Part of a small language model's weights: no biases in attention or MLP.
MLP neurons of a small language model. Each row is named by its layer, matrix (up: input weights) and neuron, and shows model dimensions 160-255. Each number is 500 + 50 x the weight over its row's rms, rounded and kept within 0 to 999. Numbers have three digits each.
After each neuron's rows, "fires on" lists the tokens most often at its 100 highest values on Wikipedia text that the model never trained on. A number after a token or word is its count.

L5.up494:461462544459543542492543475506503553517525487519357464465654432512448546481504545506466522509491509490508479549524494473471492517528534465586484525487507453516494504630455500539423477473516523522532566414494515472556503587424502482509405490571483517516442531460515520482481483436576526406
fires on: "\n" 99

L6.up475:380468450519497444460534546416553474519474425426451519539490543471538488437455565553509523550430579390572494663446461463538503543496567563591410481507539559623462479535426504433467454516435378510494554406545469477469511568524492584583440434561510543481463522465561515505532515509466473473
fires on: " and" 50, " or" 22, "re" 7, "he" 4

L6.up146:557570505471527543527552534489556549415482469510482532543541475473548435529523522411488548409390487360482525605554535593458497421518576560528568549491511535535512522520492475526414467562469569545529598536504458462489447501399485479558470499564542452507509556466511508636502547571348551438
fires on: " and" 29, " the" 14, " to" 7, " or" 5, "ist" 4, "," 4

L8.up75:524459484397470416386478587459591571551511531495478517561516541470446427491406442515583506454468497562550440542511493511467533556481573510534457487535545512501435455536545480533424394406541542559492552482508465478465479524497480457630472429524531540511468508568597517454453528450417508553
fires on: "on" 27, " I" 18, "y" 12, "if" 5, "ot" 4, " 1" 4

L2.up559:503507528422444477547535470565533502453508464514396482477509524494433478506438491563462517557485481550559506516515561407421533516533465458458430500498495388500566477562504524483532504464471529485438505413495567422468499628338410443540479456531447501345434480455611400582515516409509421424
fires on: " by" 43, ":" 9, " A." 8, " Dr." 6, " to" 5, " J." 4

L5.up53:497532524559535509501485445500466409504529515463494548504560438574392451595495495559407472500585518435428562526549631520534498408490442389446538439507484503414545476566568544449472546542525451587518568534535550497486478510450542529516515422422493530472526521510611565448577411471424549545
fires on: " un" 35, " Ad" 9, " inf" 7, " el" 6, " grand" 6, " pr" 6

L6.up658:508545494427552597506507478535536490532502493555528527522515486524520476538447436509486569417523464441512556608478509447503463592474565530541520471511439627462510496572599515471410394492529495405559559440511523554598474488498528476595451489444543400506427457470508625541516513442429525568
fires on: " of" 17, " to" 16, " more" 9, "ly" 6, "ed" 5, " is" 5

L8.up627:462472503481644494487551462467463521435529507450565535573525484491549542425414516476517538542420486471495588537597539559493478490521536542486536453540466488616416492475502505468502502453481427579519542594506413486536423522488545464545530437506539442414537460483498512574463550537519546543
fires on: "l" 27, "n" 23, " Cl" 7, " sn" 5, " kn" 4, " n" 4

L6.up97:511534601513455477547508507489579492420427530567455487436571479534421520592489457584511489461543528531426561461445524492414467623459465517419481502473504482526427475583557567510481585607468447475578490508542417559461547539483533417574553481529525578494470588486495454510480524493474501456
fires on: " M" 22, "-" 18, " United" 7, " 0" 7

L2.up166:543529566443488466442474529458540537470546461462481474524588477436464522545510496526449491519584505466374538470505554471423482518524482496381514470513416535534513400526530461525534513565566545455483504458506493505534465582549511574522545494478504500491590563595519467554330530511477576370
fires on: "L" 18, "S" 13, "C" 9, "ub" 5, "M" 5, "ilit" 4

L4.up67:471512569459467574526412493481510499435499577505487557527533514589525583478370484497483423489492534421506459582505464500403480479501537445532362444439540512520498564599514601448478478490501459486419609406488506484522492573382511490496532518498543539433480498482602575430468614465539499406
fires on: "-" 76, ":" 16

L5.up558:494451587470646526398521561519528490486472497481519618431623456466576520539444505490462544459476444389555500527469559451476456506522516490472528430519479517477464537459593528484469552567524510418533498518472420528485599430509502387551570399517416495464480496487513485569454481511447379547
fires on: " his" 27, "'" 23, "'s" 5, " German" 4, " Polish" 4, "^{" 4

L3.up289:515450492524548474408508512549469452460605449543388535527575561472500528436432523477564565558507520461557509446508622551367472514547465601447507458491394566528469512512473578508471541583382476486432510538469466457544474553433488549517502422492487440490413464515513483575395529412540519417
fires on: "-" 44, "N" 14, "T" 14, " of" 9, "-N" 5

L6.up654:443541483427453525492569518520495507486482533560372596395461591593535500463503533525544507503431549463464401597492477504498488570570541524453403463459458576427522475560501509571487543538468480404480482583458451428524490461464533493541496517544488452580481497532571525432588574535561542533
fires on: " of" 25, " a" 7, "on" 6, "ran" 6, "-" 5, "o" 4

L3.up682:538484543499495475477566565535560438515523416500411520474545497475520419589408512577488484526483516475503487459433553567424542474500469428502476452514531467442545606515491565508519453482495471534505518513494468452435442506385532516509451489544485602457379463539528507535458538430522581514
fires on: " to" 31, " by" 17, " under" 10, " \"I" 8, " –" 6, " against" 5

L4.up320:438526466469506466533462542478591503521422546504483555474511547514474624446490512475550575477476578412532512489445562516489502452570464525559515416378487474488525490564427511485410464520604511506506473369472558465520530475447422453548484399493481509496414587465560519551537580486477558478
fires on: " for" 27, " of" 10, ";" 9, " that" 7, "s," 6, " and" 6

L3.up660:501450533527500498526572507450458396437570525599430490454584553577421521582539443480498567564584444491451532537456463527432518478585474462479448519526508599404595548503551587538507538444470509440552461475554561460464537543499467503540512447506489642489490504467440478569555494427514474419
fires on: " that" 41, "ie" 31, " Re" 6

L2.up742:506538539435555598527500534462662534501558522484381472599573396551522441490435507552525514544495480571423598603495612561424426481543467455470493514493488530498605483616501528483524452495489499416498511482592483518531431484498457549460530451568447564457404522498539558518490492546442559536
fires on: " The" 27, " while" 19, "The" 14, " When" 7, " when" 6, "After" 5

L3.up118:479510537492596478514547406519534507550589478538422479525538511521448475385487476551473529407521541479622517552527501516508430538456541475509469564426538542492410429631534459495385490427511422439513489451479541564513512646460414452543438447476426430463386447562513513533429509520477529488
fires on: "==" 20, "\n" 15, "-" 14, "===" 11, "==D" 7, " 0" 6

L2.up475:471453541364545535516492470553514517539516488410502489524512428482396464503454563546543571499488523537504459589469507472476481582522426456496425405473532452524554526519447539531543524461524531580593517436474444486476392567490524476510435511486510491484469498411479437599494501567395437454
fires on: "\n " 52, "°W" 13, "\n" 8

L3.up60:503540474521454507548444516502540434466551440377423549544424478542540498385532427508438478517497564493533489558534461528483520517552540513505495548504614518544493596491592414447524478474530486504577489442450512585549512494443543533501491404475467447496514440496481450551514557536432516547
fires on: " were" 42, " music" 14, " was" 12, " made" 8, "|---|---|---|---|" 4

L2.up686:493540575452509477588503538451526467504508493598449482587531468542484491396514543558461596582600518498478454535460503492516546452513494464464505474470479480438457540483445499601482431506488519468520589449542476551559434577447520578445424520479506463429404406435544488500426590482469587492
fires on: "\n" 22, "\n " 15, " ==" 9, "a." 9, "an." 5

L6.up256:445465510433531509472476493455566523465465504511441485536506528487478447571490540642517490617447524474501504507503572491529436485552455515502468520555508498411595499515521561600502515410410556488463482493405408493425487532445557443524554510556478460469555464495526459615470488445454461438
fires on: " the" 23, " of" 13, "a" 7, " Dr" 6, "ount" 5

L5.up459:452581473451500633549548536520450437475550584511452519513475454437554446383494495472513506516458616543586594505427550547573458580534498540631496670428438466506456514513518526563495467511511556549447542506520486513604488524552466470495493441496453426525508477489487399481460505505575562488
fires on: "w" 30, " (w" 9, "W" 8, " \"W" 7, "M" 5

L3.up647:492628431466550486604465552645551485452459506500483485387452444513464456459481376475516470432529456422616483531491543476525485475641594476603453493497529486465513548489521543532523502533547430533588489450465420464530449485481499463522572497480460527434515431482474599574423552476603570542
fires on: " |" 28, " 4" 11, " T" 7, " Human" 5

L3.up185:519535462458460540537499589532554462515512482501432502493555548488443514397550593507491555462577499400543536497475477462541456518515568530529483421501538527453504575474623473498470408503552409505466558450526454463583386516490475622539540508418523508575463509438573515576389502552420586414
fires on: "al" 46, "ical" 23, " political" 13, "ol" 9, "ological" 5

L4.up327:512493481440519504470536591486561566431453494475453498505533484471542428487490510470565566446543505388430512519494545555401484481635478485569439458478406577411475460478602547503431460486552530448527501437557394456501391507431467484542523462413543543492490480506499558623519518509476523454
fires on: " his" 30, " the" 25, "'s" 24, " and" 6, " their" 4

L8.up445:503562552418510490436496511494526575414506465526607475455485527533524599524530528595493452446569601428642454518476593526472484591505444526522442529567559515593423523400539545549485538499479361415558497480567477469495468424497487490562580495477542444529511502469563487475498431424534483499
fires on: " Pr" 13, " E" 13, " v" 12, " o" 9, " e" 6, " def" 4

L5.up500:483490494450552521548493502513495438442508458547509563485459529533368516546464500586459523460523584517381543538470526395511421495563522419482510494558529609531514425480548562523468472444466495449453625513466469496432550534496436460533519470572497631495558502510510495560569439559431473496
fires on: "ent" 16, "ot" 11, "er" 8, "ie" 7, "ell" 6, "et" 4

L3.up628:525461545419400450532536496540485548526564436373447496442511525557533513449515483507463632524494448420452404560464462437521418451482522510598472415444539551500561437562525470507436460553516506498474530466455542585574351497494478459500563509461436563478507550397585479562477513427497499512
fires on: "al" 18, "os" 11, "s" 8, " al" 7, " On" 6, "ol" 6

L8.up29:499534542532521554525513480476536505497573492563507461560538527502432532519485545598484483503524502413448433568441538556584450469578572480468471513500445577505550488508513498579474597579496451522507496523473467460420472544480492431400539444509462495506438423509518492477442553400510466436
fires on: " of" 17, " de" 16, " W" 14, " Mc" 10, "–" 8, " New" 8

L5.up655:520550551475599541513453513486566510467531423490421536601501533445502558508479438503528429520449563475397474460488569583459507412527531560539488512480437548465422575596401398480480489546466541433434542450485441480578469579503474452588429444464457403516472512558537538612480540441494570465
fires on: "-" 19, " Be" 10, " of" 8, ":" 6, "–" 6, "/" 5

L5.up360:554556438505490461589538634457550564410511481473415527506515436439534472562403547472556535508518468515435563444427534589545451507505580457495476519465468575472578486580548462472458496495573456470482532511554495459550453555441394553514576469562486559451516483539504518585611552495495428554
fires on: " and" 43, " a" 8, " some" 7, " or" 6, " the" 6

L3.up272:503498490450584523455538516490569452569439455522428516534512448582518448620522500502458520466417481451584596508585566525438458496411496414534612438484496509426514485539547447500484533535451518437524486383469461440486472458383607506514550395509472520450433550444535485517512492503512474576
fires on: "'s" 47, "'" 6, "’s" 5, " \"the" 5, " (the" 4

L4.up478:432538458502548598562394522529473483421580562543513490496512567537398480422489436497487547511526474526479498541485541481538519459516556513444577481610505428516487539642470499487377455508584447442520467559438474393505489517465517521536565477519558443440483470463477437474425530451490475596
fires on: " |" 78, "″N" 4, "===" 4

L6.up300:403554595517511550571489489505476489443505581549499440564568516566449515439486474531449517473476536534473415498513536415481439447531549534468470524554535448482465511515434400490407540510572507532537450458486605494464568558479509507404461426426528482435486443486509464511449480525480485477
fires on: " |" 53, "===" 33, " ===" 5

L6.up387:561566538415499442449497535495540522537498467436509564457483448474555465614475443483564514417511492453545566572502545579431457543582469459495529423547509471502451536534584528502468470510516530481517503453490522591471465518387563431527489482401551534512512622476464564579493495431566479516
fires on: " her" 62, " his" 19, "'s" 16

L4.up656:564485568435513509571459526542553441464486491439427527538584370578427484415482461529529621606474507510561469515429521511423486454458513465440421468423485423527500507504518502474417504535499520499439458476483502454571576567384478528434490466464469535452426532526600532504475605455502513398
fires on: ":" 31, "-" 27, " |" 13, "s:" 10

L2.up256:554512473488535560554489574516597496438522480492459484481482601508504555499401425473520494533449531558525443483549555543505558463557524468490542389534558541565520575566502582480460488470477486551476441599452470462465472419482558452469528465501515474472474411485528385489442508539502481535
fires on: " |" 90

L2.up94:458507609503515408532505499509548519464545521500499546496552557583469484431482421509487412507524496479557497554546547537481452469483525500458514493459511498567449541577531545466455492538476506333505582531604397466489494518476406441575543394494519443543489400566538483558443539442637531463
fires on: " In" 19, "|" 16, " P" 10, " in" 9, "-" 8, " dis" 8

L2.up658:381516468539505560629515471576437586432513513569459459556522529553361521493510460557525468449532600509479535589461546466529459541534505445497528510516490496498527443513496474504478558434484483519517522531577544454458538597499471557443487503536464460506381480470496464503440478529541528460
fires on: "===" 33, " had" 17, " (M" 4

L4.up370:478469432485572541522574582510545470436556554427424442612481504571551518467444462465495571502501522452559438538484507455606499519480562570450485463452534469457526566599553511558469514561448497492520469472458582422520580488527551426547536438539484503471479515570461518492463513546463514479
fires on: " and" 40, "u" 12, ":" 11, " o" 11, " Se" 4

L4.up586:575518465524553510469498484501529543505475423523488502472542545512519530504449459548478493497464554486583555523465613447479430462614544475567520487511488444585523502528510552568455519509561515626422590431553463457555443514442426488496425525405508533461453422482552426520408491551503523573
fires on: "." 22, "s." 17, "ers." 12, " season." 7, "er." 7, "es." 6

L3.up593:451540542482606502525462561539563415489560494559454485573566433550455447596557530518459495462507497567517400476458489421464433550476498444497507477510603437477491472578579498568479525437459469514553465490606487438553485531496536571557447484493519438530463472455537552501510523539400509461
fires on: "\n" 64, " on" 10, " " 9, " (born" 5

L6.up553:438480496424462524504496535523572545548470420423419499540520454469543433453508517517567520459456491435533477565475544562467407474502521530545515519496537526402519425539604502557362457490487486475542550460541518483424516530549458492548456537587499371408491533545492494609508517574543500570
fires on: " and" 28, "," 13, "\n" 7, " station" 5, " also" 5

L6.up347:516410534440514523569471522530488476436419503499472483500534580515420453426478539529431536626598468499519453549522528448566491512523506534549437485468442465555561426356524561569418405494440521531537549487527522427577560448528470489504434493540521433430407465457518458438537636518458528466
fires on: " " 17, "==" 16, " |" 9, " st" 8, " and" 7, " ==" 5

L8.up53:466561428498504518520453488522443513439486545533482479513543633521471521400491411577486489500491502488542434475440598459526498497509537492542496452548496453544498450596534484508409490484552496593518398468485526475615493510504433474483623509443458488463410487491587490470487490457550534536
fires on: " |" 43, "." 14, "|---|---|---|---|---|" 10, "|---|---|---|---|---|---|" 6, "ics." 5, "s." 5

L5.up367:507495483506566435432527455539508474476523503459379559577529483497572557445485499581484457495506548479522522535476472525486501506473526548591405558523530529526521535510589443474467510569461451492488572442462436504561600481478460494593428473484456517470435518463510494514469525476446596569
fires on: " He" 66, " Inf" 5, "-H" 4, " His" 4

L5.up200:453566474486446545587481567558482505491571513515495561440536485571522471433567439468554517481456531520537477474502494479532504458418511499565514552448552507449409463550582515482545520452601440503537553419556512453472448511452402552456513444466480494539447421483594401421512518481538566528
fires on: " they" 21, "es" 13, " Votes" 11, "==S" 8, "s" 5

L6.up704:454515406490545433514463537443457433510539583450419516543466386506408439460435413497518541536486502501575497505533462474496423529561482543553555572438618538501598510565504560565443469453491432594490523450490569456503404442417426524469585501498550511471442521533550563526534536533493547434
fires on: " H" 19, " of" 15, " S" 13, "t" 6, "ad" 4, "it" 4

L3.up40:490606639529530473523513523488574437393543522456434552533512503531422581398510447525520503563469573574494404518512503439422442455467530512532463432443486463513516496571523556502530520514555465571492534406532436533547480589461533472452542450430530451436414477504531534518473514527520540426
fires on: "-" 100

L3.up415:536528538466597580437485455547508456530570423522493519485504577525542502444442592481472557456488540416479399526535510645417494507623534470542366500591462499507467544602479542484452476428489425568534554492513465428601451518381554507540532437598552566554478479418571519503473579418506521409
fires on: " of" 18, "-" 13, "'s" 11, " the" 11, " at" 6, " to" 5

L2.up189:465539585447499542520506502489578469518532506563355470547483422516396557537507587573577587400504502490512444607419494475469507466497494427563577471468526413364544486571509489550519414454448557503455479386557538469527454646529564522502432482537507535487474479453622540426449532486447543449
fires on: "\n" 85, "–" 7

L3.up147:507539490463497454469510654409466492522488480453480545493512522519527516417474464536594600465484505555588552490456492476438420466498546552549527454471478488527509494486507555516478546509464498600489573398502514510492500576475533499516416386494483517452504580518552498512539561376327463542
fires on: " Mon" 23, " or" 19, " I" 15, "on" 14, "ou" 9

L8.up659:544490519460566524444436568526493536497566507369461585469613490526569527521557402518545526441395548612444496485468522486530458487465438540544473521420536529522563517599566509545547507518431469432476510465490522527519557461493466578595484458467573427510448504552573452507475535547566434489
fires on: " an" 68, " An" 18, "t" 6

L6.up107:435558553446472427513427517421544512514455543439474529448514498557439493580471552605589469516519394433484427600524459551456422542492529488533444501545560521647536487488542601497557444511506545507378559549538505543403455436494601549491429481520508485459492513445524513562498506461473481525
fires on: "ay" 24, "ly" 17, "urday" 6, " following" 6, "up" 4, " City" 4

L8.up424:501480454408532566580510535503543561489487542534529604500488488557524447504373425542512575497387483479415516543535450536442443556531557466537467416432493526562498565512510495451510426536439455464567460489483474580528445446433463532561370463482446496468458441434521552527471495432545503543
fires on: " to" 30, " this" 9, " around" 7, " such" 6, " more" 5, "ally" 5

L4.up282:456509470512526535413401416417545531534434427514564507517554562486441534583466472460485514530514485491516481573542525481514520532447544458499512511620405444527450456531425471559517527507416568496559502514424442391454424489449522436509430488489523497479480478489378443493484483490472491523
fires on: " Cl" 22, " Com" 9, " com" 7, " Be" 7, " cl" 6, " cor" 5

L5.up396:535499563515509488566558571520513395454576500459431521476510493458596546471561517543523420483480571490538513488454614575484427483487546494602518585484479439524414572479476528492451436545516477562507556402472469443534469524426452599472496482512530467431488511509505467480509532522404559475
fires on: "W" 12, "art" 11, " which" 11, " GP" 7, ".0" 6, " (w" 5

L6.up215:456467479527485516447556557481620499509640510594475441482532485529466380455499495479543584508535510388509584496444581510421529444482526456611494527428528507451466539463630539533494478496454502430508460480497467451544538595491529476513581476533527541496451436541554440596510477506499608476
fires on: " that" 49, " all" 14, " both" 10, " All" 4

L5.up158:455486485564535525536521437594569470398465563543409441461481488563499466571456504463512424490544438427485492523429534526556574516557594415531424385463509550402469491517517615535518491515523536482498468468492441503502450524450482459572571478506500516533529537550507446518550516467471445530
fires on: " the" 29, " K" 19, " T" 16, " |" 9, " H" 6, " s" 5

L5.up706:484485488527520592542518549530487454439480521481467432479520527519499545523540488517558520575441494458409564464503526519562489523613435564487503492467515596521434588479498486544418496402473556429476518495399476497506459489554513506516580447562441493396599531492483457507478522525395471634
fires on: "\n" 64, " |" 15, "-" 8

L2.up363:564574570435518499470499471446456490502494458468505592514527537469492492588418520476511548450635458352522532517477575510405470414544511469447508392543498600499517489538493411538605462492564451421532490459508495618489408633546369410449539458519563455407507422530617414506432509421424548452
fires on: "A" 63, "L" 6, "S" 5, "G" 4

L8.up494:422501520547583523446546448415550498500475502576577475521453450512506572517474592554492494476464555490564527534544466451475483573553483526496428453578604488532489555460542653469417509468436467482454437531511402563488551488468485493489502481500526516539500522499470424526581479408511575603
fires on: " E" 56, " o" 5, " e" 5, " every" 4, " age" 4

L3.up497:423427476514533519535505540495499406388476543525448551417485459507497541545525469510489456544547513392491400389466523471469513510487498506540615447376498489504487490503493464400493459500547499604527496401448543443467414454475493512488498432509474530490447442386531584512485528498476498433
fires on: ":" 15, " of" 14, " 1;" 7, ";" 7, "ical" 5, " —" 5

L6.up255:465509429471550496433449490559445509482529538457438550369552538635478464552443495554457471578391578475413526543456455484583418529553539500443451440510559660557472456554491497502452560425472520467521485496542471470501394527477394476524559529461515478518556540466501383556521527550486474507
fires on: " the" 68, "-" 6

L3.up195:448487517404616592485505547505511548482454480421508485504583476505444487548442607471516559452448505559482501620488574535501489486518459517528560534446460484544540562464513511447477511472373427482501537514522466481585479567450563497549386474529512481393393450502401505540455535544516464483
fires on: " is" 34, " was" 15, " \"" 9, " and" 7, " (born" 6, " (201" 5

L3.up313:505620484450421491513408555575548356460453529454486440447503606477481462454413535476539497507561543553617543544472580455443563447506429556541439406433507511446466497540496518520436498460473469456541455489510458488526330548397415435399499465537557527479474480515459446497450516432509557525
fires on: " |" 34, " of" 10, " ins" 8, " cons" 6, " on" 6, " Ass" 4

L2.up47:535510502584447660524470459507573452460516535439537434551496482578387495470484538549400464473491560475511466473462518523475489497459490539489552476492515457549466535495438480518497447472499389523455574623636576519509499534485613464518581443456511507547479470531612395461468532536472502390
fires on: "j" 37, " j" 25, "aj" 7, "utt" 5

L5.up178:438532539452668529565502484568515487442580537511469519527581499521530560555449496480534500495465502575341529528578533478483459506426528525494518467441542571515505478554557408541526470519399486519520573550473439527493430512485526488546408495520495467451473500517403506575487581552527498477
fires on: " was" 31, " be" 29, " Can" 8, " is" 8, "-" 7, "'t" 4

L8.up436:481522434480492551483471485515387573476502463498505470503495535480571530438488584476505505467515550449479434626608508430524436494563593581565480459473482539494480548487542514477445449462560404456492565533400540612480425547538447465453412480499472505544514529430477464601448538499484462559
fires on: "ol" 13, "al" 13, "er" 9, "om" 7, "em" 4, "et" 4

L3.up385:496477535475534608528492610491525432510498573513426510507551439511483429564499546574490415524395495556470475582498564574505409543594452486557496468484506493470512551514501495485478533417592534512495492373527440498496535412475466491441577569594523441453438490510504485519464500484415553501
fires on: " The" 58, " the" 28, " Th" 4

L2.up740:426529456540459571481535471596458520579484500518495596448520457422548389469499577422453601510470575481635451542477483483508501535421524488489533493493565419476457496468457553429565512521488397571566520500474502528499552463438445488555447519560549522453463442496491419481453543496502487470
fires on: " he" 51, " sq" 7, " she" 7, " program" 6, " dam" 4, " reb" 4

L5.up279:448536478410584446553461613466500451429488514448430488542483491545462537507425514510541518462529539563478458515517523503492468534439577458482522420455558479441542464656464459489470572483499437552562484454467478503516425550458413501467487393543501474485455497453508498519570555549468542413
fires on: " in" 49, " de" 19, " and" 6, " for" 4

L3.up20:564568469468557513514495470541421449572642494471406549593620616448560470558481428513505529582445591381484576541463444558510486558542444508568458528468558460517449524586536477463447467507423488509514505475561526506553553476521512449558484463503482435419477518545452507565434468499491559581
fires on: " his" 26, " He" 19, " His" 18, " (f" 11, " Fl" 9, "H" 4

L2.up703:508439581452455565469505529486499467423611451562433494507433501578548521482442502593463538458458498530551481489407547526483462511430464467579504498516529518511510462418579558526549634553430510465472549467509489469510585445442535477554536477477579560489406415468498462489482515507536564496
fires on: " f" 41, " re" 28, "app" 8, " sm" 7, " exp" 6

L2.up752:387446533438435563457491526484470434521515556512468463471478449543447465592504563497481498491544490555510530469525504472416499499489541543530546455522565523466597529537519486597544445500503482541569450444456470490497439514472462497481593485533607423532453514563550478553459564501485458384
fires on: " S" 100

L3.up708:418492536523486466503473573556599550424474533633395438475446565571550552390511500545561483491473507485499541545527568513413385534448454462499521530466512514501522520494510529515507456529497501431551550448476396494586554414460496444499435501530530532478462451450473508526540458502536581519
fires on: " it" 46, " would" 17, " It" 14

L5.up123:493479564501546512531544618465533528435429556467398442530512517586386462490442528512441448459529518497391393497447522445483530441557510459478514450436591488521491589548404365517523583459545446534580513464472576455494492567468539506483551530533458450574488502482548540460399435508454566472
fires on: "'" 32, " |" 32, " U" 11, "\n" 9, " 1" 5

L2.up479:533504631407501479541552450504532479515620461452465491517529405505536488548451448420573585474442523499440441608477483444464487478434484480501416421400518458514433587544463544527488595499565561534461548507445572467462443564475474502513502480540542504422528473484497547556498518534584508388
fires on: "-" 49, "\n" 31, "\n " 10

L6.up717:391530536495465561517534532545512485438498484426440462432470519550508544457485556581496493437499485530404426479422553365514509490471522467459501522464446468482541429495512441498474549463611406439544503424396531463515488595444479482461455482411531463514407570494513520481473493662480466501
fires on: " |" 32, " as" 10, " House" 7, " Mill" 5, " Hill" 4

L4.up271:373583476410450435477476556561528392451574510419458471488459476515487535403488523524473534544530558458635487571544533464376458501515525513599447561445437519551490533565577498542395486430519477391529510483469525463499418629457483521432516541521489536509457538509493580479482565390500512508
fires on: "==" 35, " |" 18, "\n" 16, " No." 7, "s:" 7, "|" 5

L6.up367:463557566454460504498496628546505451573457484484456482428407506550529421474489507580444435453553618394584452596486571486481484505516486575525472540518515481459459528495508527495407493493487423518498469455447498439392424562469433493551577467517513495432484544475538497576518532522537553562
fires on: "\n" 60, " |" 4

L4.up5:476498462498526554597553493516517511466463527541463500504492439490480425418487478445526469462487500450512500536477507501500524459430499487627504593474573482449499539585505525499451455521566460448480512471458453460473475525376481459498541506553511437496485464448509474466517514464536525529
fires on: "s" 39, "ers" 14, "als" 6, "es" 4

L8.up481:583468477481580502585479554540605488474512516462507562502482514484394395463457634506510527500544489557495519521502551505530552485525525542572449514518483531555527536446471404461420441486528537489501479473501516469626430566502599493493455453438519371477424472585589413492477588531500550487
fires on: " was" 41, " and" 38, " rel" 5

L2.up264:439499575481527496591579528573491518433467431575488471496476565501485481441545552555529622471527573554462521485393582390412498521492403491509440493532452479544412548448489528531436540428502575492481498509481449535590464538543548558457376477467545443580492412413538453542485532538502459403
fires on: "M" 48, "C" 14, "ES" 10, "R" 9, " Production" 4

L3.up649:420482582521556506552526540488551563458484588524473450500526457562488506507537522536420593431484506494425464461535543479447496481429458528438431474366452422555595558625474598568536542558558484457582489483465490463520484535475464447509481511509500485497391687472527441446485463459483455514
fires on: "\n" 30, "-" 13, "\n " 12, " S" 10, " 0" 7, " |" 5

L2.up587:526544583430461488478481534457493464560452478547521431547472417493444506466510597496553614430547543423458419510484508545404516514486508538508480459440584429452556511429423553552487482505454484480540591374543506427516416585491531470446442501564476437449481548485638425464505553520444473471
fires on: "\n" 39, " m" 14, ";" 9, " ;" 9, "\n " 8, ")," 8

L8.up731:523500472397610563524490555522480467522538444549486600480562498499571434425478547470428531461457534378520539531408506549439497589585525548535515476438461407546508527558605394524491428555521484465457414484520439477537515456494441445487529406541495467508462543491524543521465523393511494439
fires on: "'s" 49, "'" 10, " Ph" 7

L4.up408:439536501578491530448493488480584463447476485595497418514529496567403528503397621544471467449473543497441469621569513517488456516504542456442523487453477560532472499444494577480524516460366488462538541455528526472550503504465507469575590478535524537505432447462555462522403574509482381437
fires on: " Mc" 22, " ab" 18, " Abd" 9, "–" 6, " sm" 5, " b" 5

L2.up187:522524496426560495458604502581534432565599458411517557542539490457506457487477444509527511527454585481485508553499468451437539496493560520498443426401464472583457515537595470534443542484555505388566496493505426540495433587466470433579525406532477462375468371600504481547477566473452440474
fires on: "-" 54, " d'" 7, " Arch" 5, "|" 4

L5.up597:491518450511523498505517555459449449565537586472396484551456588558509502499379454411531640536435438499460526569533529553521453455520490554568499454464504438448624606611469516547459460405457435513592499485519474461535466545482530465509463465565503481428451544524566477536472526584467534554
fires on: "t" 25, " and" 13, "." 11, ":" 7, " to" 5

L2.up95:419484559576481530461527508524609546507413577579510380400491493562606479549530575510571503491521500512516553583506485572433508585476490439543511512476440470482410513477444546513590571521470438421478420522498422514474539477437533517534490488552462583523465498572457482497494479567475514504
fires on: " $" 31, " one" 21, " it" 19, " there" 11, " too" 4

L4.up66:465584518489626511582449486524579512493546464558448529534598524538521403495495625558506458465456524460539496525502539500444554475577553477530479446503421479484521483576503440473547540441566458430529481413506468441565383514412478429448523548540565471497514497449439523554367447465505504497
fires on: " The" 31, " Its" 8, " Racing" 8, "'s" 7

L5.up689:499598552460538434563502430554575554468483541387459473447535477538586463519467499535430511456466446496480512569531416579548423562417568543464477561444552556546430400540488528478448472558530485426536485559506429440544529504442426457526519441542464541486415488458569437471450547494458520610
fires on: " K" 20, " ab" 15, " Kon" 7, " dis" 5, " dep" 5, " in" 4

L8.up61:445549446466490496502433454552535496456593518478477497550450487476423381443417449478389504482496443421512569516464487462573469487496602522488463525543553543435530506536600452417548463427553477518526461462476500530516503576433492440501511442491509567458522451514421538566429489481461501502
fires on: " been" 27, " were" 25, " being" 5, " was" 5, " not" 5

L3.up307:497583591408485465323504612461467453495518436532531578565559539553473565533508535598503478439454447443547459491489546437450475461444549519570504428503553582490505430523388496432439530519459509518494602433497473447516505576545537566541472437440478447468457528511505546619520527485413500456
fires on: " and" 64, " &" 18, " or" 7, "+" 4